config.yaml
head_dim: 64
intermediate_size: 2368
hidden_act: "geglu"
tie_word_embeddings: true
warmup_steps: 200
schedule: "cos"
MLP neurons of a small language model. Each row is named by its layer, matrix (gate and up: input weights; down: output weights) and neuron, and shows model dimensions 208-271. Each number is 128 + 24 x the weight over its row's rms, rounded and kept within 0 to 255. A neuron's up and down rows have the sign that makes its largest values positive.
After each neuron's rows, "fires on" lists the tokens most often at its 100 highest values on Wikipedia text that the model never trained on.

L4.gate1631 [115  93 163 127 108 161 116 112 120 142 118 105  96 111  55 121 144 184 149 150  93 139 116  72 173 104 137  98 153 172 105 153 138  84  89 143 125 167  96 154 124 124 131 108 162 123 119 127  94 186 122 121 146 111 105 116  97 131 155 147 119 128 118 139]
L4.up1631 [ 94 178 154 123 120 138 130 172 129  97 153 130 153 122 121 119 122 155  65 157 132 116 118 148 111 140 117 107 162 144 130 111 122 134 122  90 141  76 148 123 130 117 114 110  91 140  76 124 131 105 100 192 154 100 174 105 168 159 110 161 114 111 152  84]
L4.down1631 [134 154 134 167 103 151  92  96 124 158  87 115 146 128 128 116  94 133 129 151 152 157 164 138 101 149 154 135  83 138 100 146 126 113 147 113 115 155 118 159 144 101 123 120 101 153 159 131 127 149 136 137 121 139  83 103 157 100 140  77 123 164  68 120]
fires on: " ", "\n", "2", "7", "3", " |"

L7.gate943 [140 150 126  99 153 123  76 138 134 112 134 201 146 140 146  92 100  84 134 118  98  96 168 147 114 130 117 142 163 129 128 153 141  87 149 149 124  83 145 153 147 143 109 115 132 153 152 137 143 113 130 131  84 137 108 100 139  95 107 109 171 133 119 101]
L7.up943 [143 131 140  91 177 134 124 151 129  90 138 146 136 147 160 120 124 112 166 148 121 145 119 165 138 154 125 131 124 108  94  91 101 144 117 145 167 162 155 171 155  91 160 149 159 116 132 143 152 116 120 110 130 135 160 111 114 106 103 134 121 123  94  75]
L7.down943 [141 129 153 143 105 107  61 191 175 129 113  93 131 127 138  96 133 139 131 152 125 139 149 138 146 135 168 140  91 110  99 128 131  85 120 130 104 129 153 183 155 122 116 122 150 138 127 139 143 130 144 147 168 142 128 133 133 142 148 154  98 154 101 170]
fires on: ",", " as", " the", "-", " a"

L4.gate987 [141 151 111 142 101 163 128  99 166 109 128 115  86 134 101 137  90 130  85 132 123 128 155 135  96 131 167 103 162  94 102 139  88 111  85 148  78 127 167 183 138 127 134 121 136 122 124 143 130 159 125 160 124  66 105 114 131 162 129 120 100 107 138 113]
L4.up987 [152 137 105 138 125 133 128 116 130 129 124 103 155 128 115 108 128 165 122 135 130 118 143 146 130 131 112 137 127 104 131 112 120 160 101 129 174 120 115 155 134 100  89 116 132 107 101  98 125 125 116 150 132  92 134  94  98 136 100 123 128  90 114 135]
L4.down987 [129 142 141 145 100 143 139 103 158 102 148 100 117 136 131 136 129 114 145 103 157 128 114 163  99 134 163 122 124  90 172 114 138  98  99  80  92 137 142 115 102 116 137 126 169 128 166 134 141 144 164 110  98 105 137 146 105 119 140 167 127 110 114 126]
fires on: "9", "2", "0", "7", "8", "6"

L7.gate2315 [127 121 132 121 108 126 121 123  99 159 100 156 135 140  91 119  94 142 153  93 140 120 129 154 149 138 167 140 153  92 165 138 135 129 140 100 180 105 122 132 162 134 159 114  85 147 163  91 137  89 123 139  95 108 171 128 150 109 123  95 124 113 109 138]
L7.up2315 [141 126  80 208 171 133 105 172 130  99 137  85 113 149 164 117 116 147 155 136 155  97 119 135 149 147  94 105  95 132 115 142 139 151 136 120 117 104  73 139 124  80  93 116 139 144 164 113 116 157 181  94  94 159 143 157 126  96 131 167 120 126 126 120]
L7.down2315 [149  73 141 109 178 128 119 158 166 137 107 116 156 150 130 119  99 174 134 130 115 135 154 121 124 163 134 130 153  88 127 115 140 141 125 140  94 142 123 127 127 126 167 129 111 163 134  93 109 129 167  75 109 104 135 148 141 134 135 127  97 114 134 108]
fires on: "wa", "la", "ba", "ra", "ja", "bra"

L7.gate989 [ 92 108 125 138 165 100  76 116 184 128 194 148 140 135 147 111 119 149 150 105 126 132 121 140  97 126 111 122 137 129 111  85 129 153 112 148 140 114 128 122 147 179 135 153 144 144  98 112 170 115 102 131 171 110 128 134 108 139 144 143 103 148 107 112]
L7.up989 [ 50  84  90  98 138 143  89 147 170 133 125 108 131 116 172 181 128 122 100 159 128 123 115 115 135 152 189 158 113 116  99 138 132 133 147  88 154  74 120 110 107 152 136 157 119 103 136 110 143  99 167 126 101 128 162 126 142 117 146 119 148 123  93 142]
L7.down989 [116 143 156 156 133 119  98 140 157  89 137 106 124 102 109 127 128 166 153  71  88 131 166 145 136 131 104 108 163 129 127  98  94 140  76 109  55 155 100 142 118 141 114 145 152 118 116 154 114 125 149 108 157 165 115 133 133 103 128 128 132 122  97 116]
fires on: ",", "),", "6", "5", "4"

L4.gate2176 [131 143 146 133 125 159 126 124 120 128 149 162 116 191 127  91 124 150 125 103 132 135 179 153 133 130 123 123 161 106 137 153 116 108 153 135 113 117 120 146 134 127 167 167 128 133 151 152 105 182 143 105  95 139 140 151 186 152 157 135 116 127 133 143]
L4.up2176 [109 131 111 152  80 133 160 110 123 175 153 153 112 159 112 120 133 153 130 125 146 159 139 101 149  78 119 144 154 135 138  98 141 128 135 121 111 135 129 143 120 147 110 129 109 122 137 141 141  62 141 138 131 101 124 153 185 115 112 160 166 149 114 125]
L4.down2176 [126 126 131 188 112 123 149 117 138 112 108 147 141 174 124 116 111 109 130  95 115 113 148 138 149 130 109 161 154 139 119 113 158  89 165 155 121 110 145 136  91 100  91 168 155 136 164 112 121 122 142 140  94  83 114 128 127 105 117 100  97 132 123 110]
fires on: "ed", "s", "d", " would", " came"

L4.gate1042 [164 120 131 135 154  87 108 179 152 166 120 145 152 178 143 140 138 169 106 117 103 116 123  98 129 171 135 120 106  91 122 178  97 157 126 103 141 143 152  76 111 123 119 109 141 172 147 138  96  87 104 117 130 147  98 171 141 149 124 101 155 121 133 120]
L4.up1042 [127 135 139 121 163 124  91 144 103 173 131 125  81 110 105 154 163 141 103 132 104 149 111 139 145 161  96 151 135 154 127 110 108 147  97 133 126 128 130 137 149  81 134 127 137 150 170  91 112  83 102 125 106 127 100 104 145 140 153 102 140 148 144 133]
L4.down1042 [143 114 100 129 101 126 139 123 138 100  89 134 140 131 133 122 125 151 169 114 140 132 141 121 103  92 152 115 146  68 118 102 151  95 113 114 111 126 149 102 135 126 150  99 144 100  95 112 108 158 152  88 152 118 167 153 121 141 132 133 135 141  63 158]
fires on: " by", " as", " to", " of", " stop", "let"

L7.gate421 [ 97 127 156 119 109 170 141  93 105 182 131 133 145 108 129  57 157 140 133 137 129 117 124  90 108 119 139  98 104 103 108 121 139 125 108 101  94 137 106 142 135 112 182 140 111 156 134 155  91 150 146 141  96  76 107 118 109 165 150 106 142  91 100 113]
L7.up421 [144 105 116 113  62 114 122 162 122 142 111 111 156 128 150 113 140  78 121 161 112 150 117 134 150 141  70  75 144 142 140 108 114 127 133 112 196 148  97 128 117 128  87 178 141 165 140 116  77 124 120 151 167 113 123 117 129 126 134 150 175 124 141 132]
L7.down421 [189 118 123 139  99 128 154 159 115 179 145 168 171 153 131 120 145 161 179 155 126 154 102 122 143 135 137 170 132 122  92 143 143 112 146 142 129 106 124 172 175 109 105  89 130 166 133 176 125 139 114 128 122 126 126 109 100 147 140 143 135 132 120 135]
fires on: "\n", " |"

L7.gate2056 [123 102 139 134 137 150 146 101 139 121 144 112 107 162  77 165  77 134 119  79 117 111 114 136 118 107 147 125 163 160  66 149 105 154 169 133 138 177 113 120 104 142 136 157  88 101 133 126 136 116 135 130 151 128 147 128 145 130 128 126  94 125 106 144]
L7.up2056 [174 146 145 160 127 148 126 148 116 110 128  84 180 152 125 153 145 145  99 119 142 102 173 119 154 138 159  99 122 120 128 161 161 114  74  88 116 146 116 148 123 136 144 122 144 151 151 129 117 125 171  75 158 142 160 146  99 145  94 126 111 174 122 175]
L7.down2056 [ 94 138 142 127 127 176 121  97  94 128 132 137 113 146 138 130 105 105 119 138 113 168 112 136 125 128 103 117 121 151 109 164  98 148 136 148 126 111 112 110 106 127 116 131 164  99 151 115 151 140  90 130 128 184 193 136 114 173  77 131 127 121 136 125]
fires on: " ", "9", "1", "2", "8", "\n"

L4.gate80 [127 123 119 105 124 152 100 145 101 140 117 155 126 110 147 154 136 126 153 121 139 171  66  97 118 136 147 134 107 101 107 137 149 109 133 122 136 107 181 117 127 126 114 131 163 130  96 115 141 123 153 169 138  98  97 102 138 113 106 143 132 118 119 137]
L4.up80 [ 96  96 131 120 133 178 119 136 110 153 125 133  92 156 165 145 135  86 105 151 118 146  94 140 108  99 110 150 131 121 149 140 146 121 150 113 101  95 177 139 107 117 154 106  80  83 115 118 148 134 165 141 105 131 122 112 122  95 132 115 101 120 120 135]
L4.down80 [119 116  86 115 116 147 103 106 136  92 131 125  86 104 114 125  74 151 142 125 101  70 118 139 152 135 119 118 103 136 144 123 125  94  86 123 146 153 112 143 145 161 116 144  96 157 116 123 154 102 103 166 161 108 106 118 154 123  83 140 127 105 124 136]
fires on: "4", "5", "3", "6"

L4.gate1321 [144 126 146 103 104 119 112 128 131 178 150 159 105 185 120 130 101 159 111 127 146 132 128 117 136 157 152 148 107 123 111  72  92 123 116 102 129  86 121 140 125  53 135 178 117 139 165 164  95 159 153 128 108 144 101 187 120 140  99  93  70 114 143  99]
L4.up1321 [106 109 104 102  98 102 129 171 136 119 159 158  85 159 134 116 117 106 123 123 116 106 118  77 102 151 106 112 147 140 146  90 123 136 160 117 102 131 169 108  85 129  86 146 135 122 165 101  99 169  90 104 124 141 156 142 103 177 126  80 101 105 155 173]
L4.down1321 [147 143 106 123  82 130 155 117 127 114 103 152 161 108  92 130 127 168  71 150 122 107 159 176 139 100 121 147 127 127 117 110 122 117 131 114 123 136 148 146 124 138  90 113 136 137 114 131 163 104 156 141 142 122 129 109  90 156 136 120 159 141 109 151]
fires on: " |", " has", " from", " /", " is"

L7.gate1618 [138 177 137 143 170 115 117 145 118 123 105 129 156 125 167 134 103 114 150 142 131 128 115 127 113  84 132 110 156 100  89 118 144 135 147 123 109 129 110 125 140 142 118 169 138 148 131 135  94 124 134 161 104 107 171 100 136 125 166 103 130 105 160  92]
L7.up1618 [105 124 161 134 118 129 125 111 123 162 109 126 109 100 146  89  97 163  80 154 141 112 105 128 109 115 116 124 150 101 106 116 137 153 131  84 143  95 131  95 139 121 137 127 116 118 132 129 130 131 114 139 155 126 145 159 149 134 123  63 130 147 120 125]
L7.down1618 [114  87 138 100 138 152 131 119 113 128  90 138 138 124 148 109 123  95  88 127  97 140 145  99 123 139 129  74 150 115 142 159 105 151 132  89 127 142 137 154 155 114 131 165 141 145 113 118 147 152 144 119 116 154 105  98 110 155 132 139  98 142  96 126]
fires on: "\n", "0", "9", "li", "1"

L4.gate1041 [124 127 139 142 138 100 145 115 105 129 180 143 169  81 129 109 113 128 127 189 149 139  95 158 160  88 105 131 167 140  84 120 137 121 122 129 166 121  60 181 119 170 154 158 117 105 125 114 106 111 122  82 105 166 138 171 122 140 143 157  99 138 150 151]
L4.up1041 [101 127 173 127 144 160  97 151  80 117  97 118 150 129 147  85 136 127 149 135 144 146 131 143  99 142 124  67 121 113 115  92 119 119 137 120 104 181 109 165 104 118 129 125 148  80 138 102 109 122 125 124 106 151 143 106 119 153 129 118 117 133 100 124]
L4.down1041 [168 129 148 138  78 105 153 165 145 126 187 136 130 153 137 123 121 127 137 145 108 104 152 102  79 107 166 146 154 163 118 122 107 124 149 138 158 126 114 136 136 120 104 133  96 116 118 113 120 141 125  76 141 122 124 146 153 152 129  93 133 146 139 137]
fires on: "7", "9", "6", "8", "5"

L7.gate1220 [124 144 115 140 122 142 133 152 156 101 149 118 185 138 167 150 121 113 143 143 133 141 126 110 108 158  95 163 112  81 133 106 112 144  90  90 112 116 143 135 128  79 154 150 115 126 108 163 101 157 118  84 102  85 176 141 124 132 135 110 141 128 147 119]
L7.up1220 [ 75 126  82 123  95 113  98 149 147 107 113 138  86 122 162 175  94 114 135 113 132 123  95 133 137 184  83 139  96 101 133  98 100 151 130 138  93 114 111 116 145 120 118 114 105  94 114 148  84 137  97  75 131 125 135 145 164 150 134  87 117 144 110 151]
L7.down1220 [136 141 157 126 121 144 148 116 136 144  90 162 165  92 119 142  95 115 113 122 165  87 103 129 151 148 146 154 154 121 124 121 133 156 109 109  97  92 141  97 172 124 124 174 135 144 142 143 113 151 147 114 147 142 111 139 117 102 116 117 142 163 117 181]
fires on: "|", "\n", " |"

L4.gate626 [113 124 171 137 150 129  97 150 118  86 107 148 148 116 125 126 160 134 128 152 148 124 117 120 131 122 109 144 118 143 111 129  74 127 120 104 109 121 109 115 167 143 161 105 128 128 132 109 121  94 137 156 129  84 131 143 142 107 159 136 102 136 127 144]
L4.up626 [ 64 123 128 128 137 125 155 196  99 114 126 149 130 195 155 115 158 130 153 108 140  99 118 110 138 114 114 131 113 115 138  79 104 125 134 133 107 136 181 136 164 161 130 158 152 109 117 164 159 135 120 161 124  84 126 123 102 101 134 122 141 128 133 160]
L4.down626 [123 135 148 128 137 116 120 141 123 125 129 139 124 118 129  91 120 150 130 147 102 119  60 118  96 108 156 183  99 114 110 118 141  99 101 205 129 144 205 176 112 133 123 146 102 114 100  79 119 154 142 135 110 106 120 135 116 139 107 122 132 183 149 124]
fires on: "\n", " of", " on", "===="

L4.gate452 [127 113 130 116 120 113 155 166 136 119 122 138 119 102 111 149 114 128  86 124 146 137 104 141 101 141 117 132 140  88 120 136 186 135 126 108 126 134 136 124 205 116 152 163 104 150 131 148 168 117 131 134 117  99 168 152 115  55 128 137 150 121 131  84]
L4.up452 [104 129  90 110 129 137 156 125 115 143 141 158 138 171 113 100  95 115 111 158 145 121 157 106 126 116 131 111  68 140 135 153 135 105 124 105 131 124  99 127 129 129 146 138 122 147 103 108 141 132 103 147 160 135 147 165 153 141 134 101 155 118 140 139]
L4.down452 [165 117 109 113 167 128 128 151 118 163 131 142 115 136 114 151 145 129 134 119 132 137  89 117 162 149 139 126 127 111 126  83 103 105 118 148  80 120 130 123 106 125 129 156 130 145  56 124  75 132  96  95 126  96 126 110 122  97 164  97 120 158 107 105]
fires on: " be", " ", " been", "-", " was", "be"

L4.gate2257 [148 140 151 149  93  95 112 151 191 121 108 133 151 114 144 182 148 139 116 100 131 171 117 119 146 116 121  97  96 140 165 112 136 172 118  94 140 142 138 101 135 122 100  78 111 104 164 157 108 123  92 160 111 161 114 116 132 154  97  94 129 118 151 127]
L4.up2257 [128  94 174  91 108 106  99 162 123 204 144 121 112 168 136 132 152 131  90  79 158 137 103 137 154 129 137 117 127 158 124 147 152 116 107 159 130 161 157  87 128 148 151 143  86 103 115 125 107 127 108 173 124 131  91 129 129 146 151 108 160 127 117 150]
L4.down2257 [115 156 144 141 104  63 166 147 155 117 153 102 141 166 128 162 157 105 132 117 148 131 111 175 119 146 144 123 116 125 132 156 114 163  89 142 121 166 160 171 136 150 107 102 131 111 106 150 115 118 120 127 174 139 145 141 116 140 135 136  90 141 175 140]
fires on: " and", "-", " of", " the", " to"

L4.gate2147 [153 138 120 157 135 143 128 144 134 124 129 112 164 149 125 139 122 135 124 148  87 135 143 131 119 129 139 157 110 142 117 160 102 160 132 134 126 133  92 108 144 140 166 126 150 154 133 157 132 174 122 114  99 160 140 113 113 124 136  99 132 120 159 125]
L4.up2147 [134 166 136 104 113  78 136 146 134 121 101 159 126 125 111 126 120 150 140 130 125 150 125 175 146 142  76 111 143 132 138 128 119 129 100 107 130 140 159 116 123 132 124 129 156 121  90 192 122 125 131 152 103  88 167 130 133 106 154 145 115 122 151 154]
L4.down2147 [ 77 185 165 107 111 114 108  98  74  96 114 134 126 155  95 127 139 150 125 131 125 156 108 125 131 117 148 121 122 122 131 150 151  99 133 125 139 141 192 123 124  80 148 118 128 147 149 118 119 109 165 148 144 127 130  98 136 183 157 121 106 158 133 121]
fires on: " of", "\n", "don", "d", "pha", "s"

L7.gate1665 [141 133 144 116  74 113 115 158 127 115 118 163 129 149 151 142 128 108 130 115 105 107 142 164  83 112 140 158 137 111 107 114 109 118 128 109 124 163 136 157 133 132 164 125 142 125 151  96 133 152 161 150 116 160  89 146 128 114 121  97 161 154 129 104]
L7.up1665 [170 127 139  76 153 130  90 149 114 129  86 170 123 113 140 118  94 116 132 157 156 110 128 120  98 122 140 144 128  61 123 132 140 112 109 101 160 111 100 111 124 131 148 132 158 142 125 147 107 153 136 158 105 141 125 108 121 130 104 124 118 156 134  89]
L7.down1665 [ 95 121 124 125 132 103 152 140 122 163 114 134 144 109 176 109 108 121 122 144 166  93 102 111 132 121 112 121  98 128 106 120 135 119 155 123  78 144 112 122  60 185 138 124 130 168  84 130 103 148 161 131 146 116 156 167 139 121 123 116 129 150 158  99]
fires on: " the", " and", " ", " to", "-"

L7.gate1364 [136 138 127 118 154 153  69 180 150 141 115  98 137 120 115 176 131 171  96 103 112  88 152 130 157 101 153 155 123 128 100 100 119 132 144 153 163 115 121 112 138 146  96 106 136 113 149 117 136 114  88 130 119 150 140 134 128 127 115 144 145 159 117 137]
L7.up1364 [137 122 110 155 134 146 164 138 128 136 115 123 116 140 151 155 136 160  68 107 136 136 127 111 153 151 148 154 132 129 153 165 157 108 101 148 108 121 123 125 111 112 170  57 132 138 204 116 130 154 147 150 149 149 158 144 108 121 104 129 110 132 150 106]
L7.down1364 [152 172 146 136 121 140 109 121 142 141 127 113 145 152 124 124 121 128 155  86 121 134  53 115 135 132 121 130 170 143 104 112  97 103 124 127 123 124 123 114 154 118  75 144 175 102 143 178 156 179 143 173 154 130 150 115 127 104 105 153 173 117 160 134]
fires on: "\n", " the"

L4.gate1680 [117 101 140 111 151  90 141 150 135 140  79 164 139 138 130 164 127 133 116 154 139 137 111 122 158 103  85 137 112 144 135 107 105 118 155  72 133 112 146 134 159 150 121 166 162 127 145  90 117 141  95 134 136 174 138 138 134 103 117 104 115 147 104 143]
L4.up1680 [128  98 136 131 164 136 123 144 130 136  79 156 163 113 131 141  63 147 146 142 148 108 101 121 128 123 109 128  92 127 133 144  89 141 163 118 147 121 134 160 142 159 156 182 146 149 136  68  93 103  98 103 152 121 125 136 123  97  83 118 143 131 130 120]
L4.down1680 [187 146 115 133 157 132 116 130 139 126 167 104 151 106 150 138 137 128  91 145 139 114 107 120  94 118  66 152  88 115 182 129 128 137 139 124  86 122 175 143 104 144 151 161 145 165 122 118 159 157 165 152 146 122 124 145 136 125 114 109 134 142 121 115]
fires on: "1", "9", " ", " the", " early"

L4.gate1103 [128 137 154 131  93 146 126 104  65 175 165 130 163 119 136 139 121 113 108 104 152  79 111  86 149  88 158 121 142 145  84 141 100 135  69 106 177 135 132 110  94 113 178 143 159 151  99 127 139 132 103 141 159 134 130  85 154 152 131 136 137 126 123 139]
L4.up1103 [146 112 136 124 133 100 130 108 147 119 142 134 121 134  85  86 165 193 114  68 137 146 168 118 132  85  99 101 140 119 126 133 133 104 140 129 103  85 128  97 134 112 127 149 149 127  93 116 120  86 104 146 119  99 149 119 169 158  94  96 177 101 198 148]
L4.down1103 [110 163 127 123 146 163 154 119 144 126 131 102 136 140 153 144 157  97 105 147 149 130 132 143 123 113 115  84 134  97 141 154 131 122 136  86 153 143 131  93 108 153 115  95 132 181 146 112 146 116  89 134 119 107 145 143 107  94 128 133 156 143 112 185]
fires on: "2", "3", "4"

L7.gate1590 [126 135 121 101 121 115 112 148 114  78  99 170 118 173 119 126 148 124 154 139 133 168 119 128 104  74 149 109 122 173 119  98 110 153 130 119 125 125  87 131  82 117 163 120 121 126 143 105 135 165 132 142  74 134 120 163 117 179 155 125 121 136 124 133]
L7.up1590 [148 126 120 111  94 136 112 116 140 110 132 153 139 147 144 151 108  66 107 160 102 107 120 155 126 159 124 121 147  91 121 114 151 129  63 122 117 116 107 150 120 135 100 153 111  60 116 131 105 129 123 113 112 113 134 134 136 139 126 109 156 126 102 146]
L7.down1590 [115 147 131 126 104 129 131  92 131 141 145 132 166 160 107 131  84 124 112 121 146 116 104 173 140 129 139 148 129  98 144 126  89 136 134 162 144 136 116 119 127 111 101 136 122 163 147 133 157 150 124 142 134 139 161  77 149 130 110 144 217 136  89 141]
fires on: " to", " would", " of", " |", "2"

L4.gate1963 [152 146 104  87 150 114 153 130 120 111 116 132 134 111 160 146 132 140 180  99 115 128 112  82  96 104 126  85 129 109 130 152 105 147 123 154 119 111 115 141 132 117 121 163 159 160  97 141 136 121 146 124 165  93 169 116 135 114 129 159 116 159 140 102]
L4.up1963 [154 156 135 150 112 121 126 127  99 145 154 123 141 148 147 168 113 108 125 137 132 161 116  85 114 100  62 100 118 107 131  91 135 121 112  86 102  80 148 170 147 119 141 133 114  95  98 124 125 112 123 121 128 163 146 146 149 139  89 102 169 149 141 152]
L4.down1963 [111 151 142 118 107 102 128  79 141 179 126 146 153 161 151  85  94 149 104 150  82 106 132 101 129 155 127 152 145 107 160  91 127 156 123 115 161 142 125 111 143 155 212 108 133 125  75 117 194  96 149 138 109  95 130 136  66 137 147 169 101 106 113 144]
fires on: "1", "2", "3", "4", "or", "0"

L7.gate1424 [129  82 113  97  93 161 132 123 142 116 124 151 115  99 156 116 103 115 129 129 150  92  86 156 111 141 135 134 143  77  99 127 101 150 134 103 154 122  96 136 102 129 127 144 101 116 130 153  75  87 142  97  89 114 151 145  93 102 127 107 110 134 108  99]
L7.up1424 [100 149 120 113 103 139 123 111 124 139 114 117 169 160 130 151  88  76 183  96 150 116  74 133 109 173 115 154 103 121  90 128 146 105 127 109  79 115 121 123 150 112 146 109  97 136 133 106 150 135  93 118 141 106 124 129  80 124 141 116 139 122 173 132]
L7.down1424 [122 130 115 158  95 135 149 116 172  93 107 101 106 107 123  90 159  88 144  88 121  96 141 120 164 125 138 155 132 130 153 125 131 131 170 120 118 140 109 106 127 137 143 113  96 172 118 145 142 118 119  81 137  98 150 101 103 103 145 145 114 137 136 184]
fires on: " |", " a", " as", " it", " wrote", " stating"

L4.gate1651 [156  78 126 130 175 143 124 117 170 123 155 151  94 120 148 146 133 157 139 145 137 132 121 121 100 153 147  48  78 140 138 129 104 163 162 150 108  90 139 135  98 121  83 144 155 151 130 152 116 136 141 150 148 150 151 139 105 113 171 159 142 109 146 118]
L4.up1651 [137 147 131 103  98 136 142 131 127 125 152 116 126 136 162 124 211 113 133 169 166 122 146 116 144 142 134 105 168  98 137 123 116 101 124 136 140 121 112 130 136  86  97  57 123 191  89 120 120 125  94 120 142  91 152 148 150 162 117 150 118 150 157 116]
L4.down1651 [127 166 122 143 147 174 111 141 171 143 133  94 144  98  92 172 114 120 103 102 135 105 138 135 130 171 137 144 119 128 155 143 110 187 171  91 144 113 146 137 170 130 129 130 116 133 164 139 126  82 120 161 118 125 129  84 107 150 146 106 134 154 149 105]
fires on: " ", "t", " |", ";"

L7.gate1767 [148 142 118 195 135 101 146 153 131 130 145 141 158 105 137 121 139 129 111 128 144 125  87 123 124 143 127 146 105  90  83 104 129 105 122 110 132 119  67 137 123 158 122 107 136 154 131 133  84 170 139 169 145 111 114 110 105 134 150 128 112 152 103 173]
L7.up1767 [ 97 143 170 154  93 163 118 144 124 138  81 160 120 126 149 146 108 138  93 168 110  90 150 129 127 130 124 113 115  92 158 102 117 123 117 108 102 148 110 157 103 111 139 110 158 149 134  97 171 162 131 139 161 112 185 130  98 139  87  68 105 145 114 117]
L7.down1767 [136  85  95 150 121 110 158 111 112 146  93 128 141 113 137  97 111 164 120 117 156 141 137 153 118 153 153 123 108 152 130 164  85 110 110 153 135 189 132  85 132 126 149 115 105 165 115 110  89 151 102 141 148 183  96  99 135 129 102 146 111 156 161 160]
fires on: "s"

L4.gate356 [130 143 123 155 113 111 166 102 109 146 128 110  99 147 156 108  86 160 160  98 125 137 144 132  79 162 153 152 117 135  96 109 139 193 152 106 127 140 137 103 159 179 114 141 105 104 150 139 124 141 196 145 128 120 131 145 195 129 110 104 119 107 123 135]
L4.up356 [141 121 133 101 101 120 123 113 116 147  92  80 149 131  84 108 106 132 138 151 128 171 114 144 123 124 157 172 109 173  86 124 126 165 191 130 184 142 118 133 128 110 144 123 124  81 134  89 127 157 179 113 180 148 100 113 102 143 101 168 144 125  62  88]
L4.down356 [122 123 154 117 152 127 136 102 128 112  98 100 144 138 136 136 138 149  97 112  75 143 156 125 110 144 119  80 102  91 127 135 122 142 120 133 106 130  79 106 110 139 115 114 130 137 129 133 146 158 176 158 122 112 151 178 121 124 165 135 136  88 142 111]
fires on: " there", " There", "There", " along", "yard", " Swing"

L7.gate489 [146 116 146  95 133 111  97 133 134 178 172  82  89 123 107 152 119 141 136 132 141 135 161 121 148 122 104 135 133 142 126 153 137  98 111 138 106 140  99 131 151 113 181 141 119 124 131 162 135 116 170 116  95 164 109 115 130 152 137 112  89 152 161 132]
L7.up489 [132 145 116 109 117 111 139 126 156  76 127 129 140 108  63 139 133  83 102 143  86 123 127 172 126 134 167 119 170 120  96 127 120 126 103  81 123 106 123  90 164 116 106 154 136  86 131 107 139 136 145 137 141 108 157 125 101 136 142 169 123 147 121 113]
L7.down489 [132 115 135 109 136 176 121 121 172 104 142  83 119 112 130 147 117 126 137 112 168 124 145 163 128 119 141 122 151 174 177 165 160 133 121 151 143 147 136 119 168 151 129 126 127 138 119 140 200 139 110 140  95 118 127 102 133 142  89 141 140 117 117 166]
fires on: "2", "1", "4", "9", "3"

L4.gate546 [111 124 101 122 173 134 140 153 100 178 150 145 112 129 120 136  79 145 121 120 144 156 114 105  71 125 101  88 153 116 170 119 143 111 117 126 133 114 133 135 140 116 151 140 145 104 122  94 131 117 134 111 142 173 118 107 126  82 111 121 110 100  85 107]
L4.up546 [153 123 138 133 129 122 142 146 137 134 133 160  93 122 125 128 115 139  99 153 101  82 151 150  90 136  70 174  76 121 123 147 138 131  51 104 122 146  98 123 145 105 148 161 114 112 142 128 125  91 126 106 170 116 119 163 142 172 123 112 158 152 125 120]
L4.down546 [158 146 115 165 134  77 183 128 149 159 122  94  90 155 134 145 137 132 176 128 136 115 102 106 108 107 149  83  75  94 121 140 126 140 112 124 147 108 126 165  89  82  80  98 132 177 166 108 125 131 150 124 153 102 140 107 169 126 133 122 126 141 119 104]
fires on: " |", "-", ";", " "

L4.gate1693 [130 146 134 140 117  78 166 176 124 110 147 125 162  63 123 115 124 127 123 134 133 173 159 109 133 156  81 139 136 114  81  79  86 203 121 102 143 155  95  96  96 175 130 106 125 127 180  89  86 152 132 139 134 121 138  76 165 178 150 158  89 122 111 145]
L4.up1693 [130 119 138 131 166 145 134 125 123 130  99 125 153 105 136 112 130 105 152 123 158  96 130 163  85  75 135 121 145 121 146  96  97 156  90 130 177 127 164 171 110 120 104 115 134 128 111 102 133 117  98 128 112 112 124 117 158 115 108 104 121 152 123 119]
L4.down1693 [120  93 125 148 100 136  99  67 120 125 149 145 121 104  92 122 153  95 117 102  96 146  98  94 122 142 138 143 129 121 138  82 120 101 147 160 172 134 112 124 119 145  74 126 154 106 155  93 147 120 150 116 135 165 102 107 120 119 125 138 162 124  93 170]
fires on: "s", "an", "y", "de", "yo"

L7.gate892 [132 152 138 155 150  96 103 152  89 119 165 126 123 109 118 134  82 156 103 114 114 131 108 132 129 115 141 104 114 114 142 101 102 134 102  72 130 101 116 146 126 114 126 137 106 129 105 101 104  96 115 100 124 104  77 125 118 127 148 120 133 180 155 156]
L7.up892 [123 107 142 103 132 113 139  98 160 184 124 121 156 150 116 101 135 140 117 129 137 142 163 140 101 115 133 164 105 196 155 106 116 113 116 151 156 116 109 133 130 102 125 132  79 165  78 122 170 154 136  83 163 109 109 111 142 127 106 143 131 127 144 137]
L7.down892 [112 119 142 146 149 155 119 110 114 144 150 111  99 154 129 130 139 112 142  99 112 161 124 112 124 137  89 141 111  89  89 139 121 128 140 114 146 136 137 134 181 126 129 139 119 163 163 159 168  97 122 114 137 138 152  94 124 100 129 148 152 176  84 120]
fires on: "3", "4", "y", " "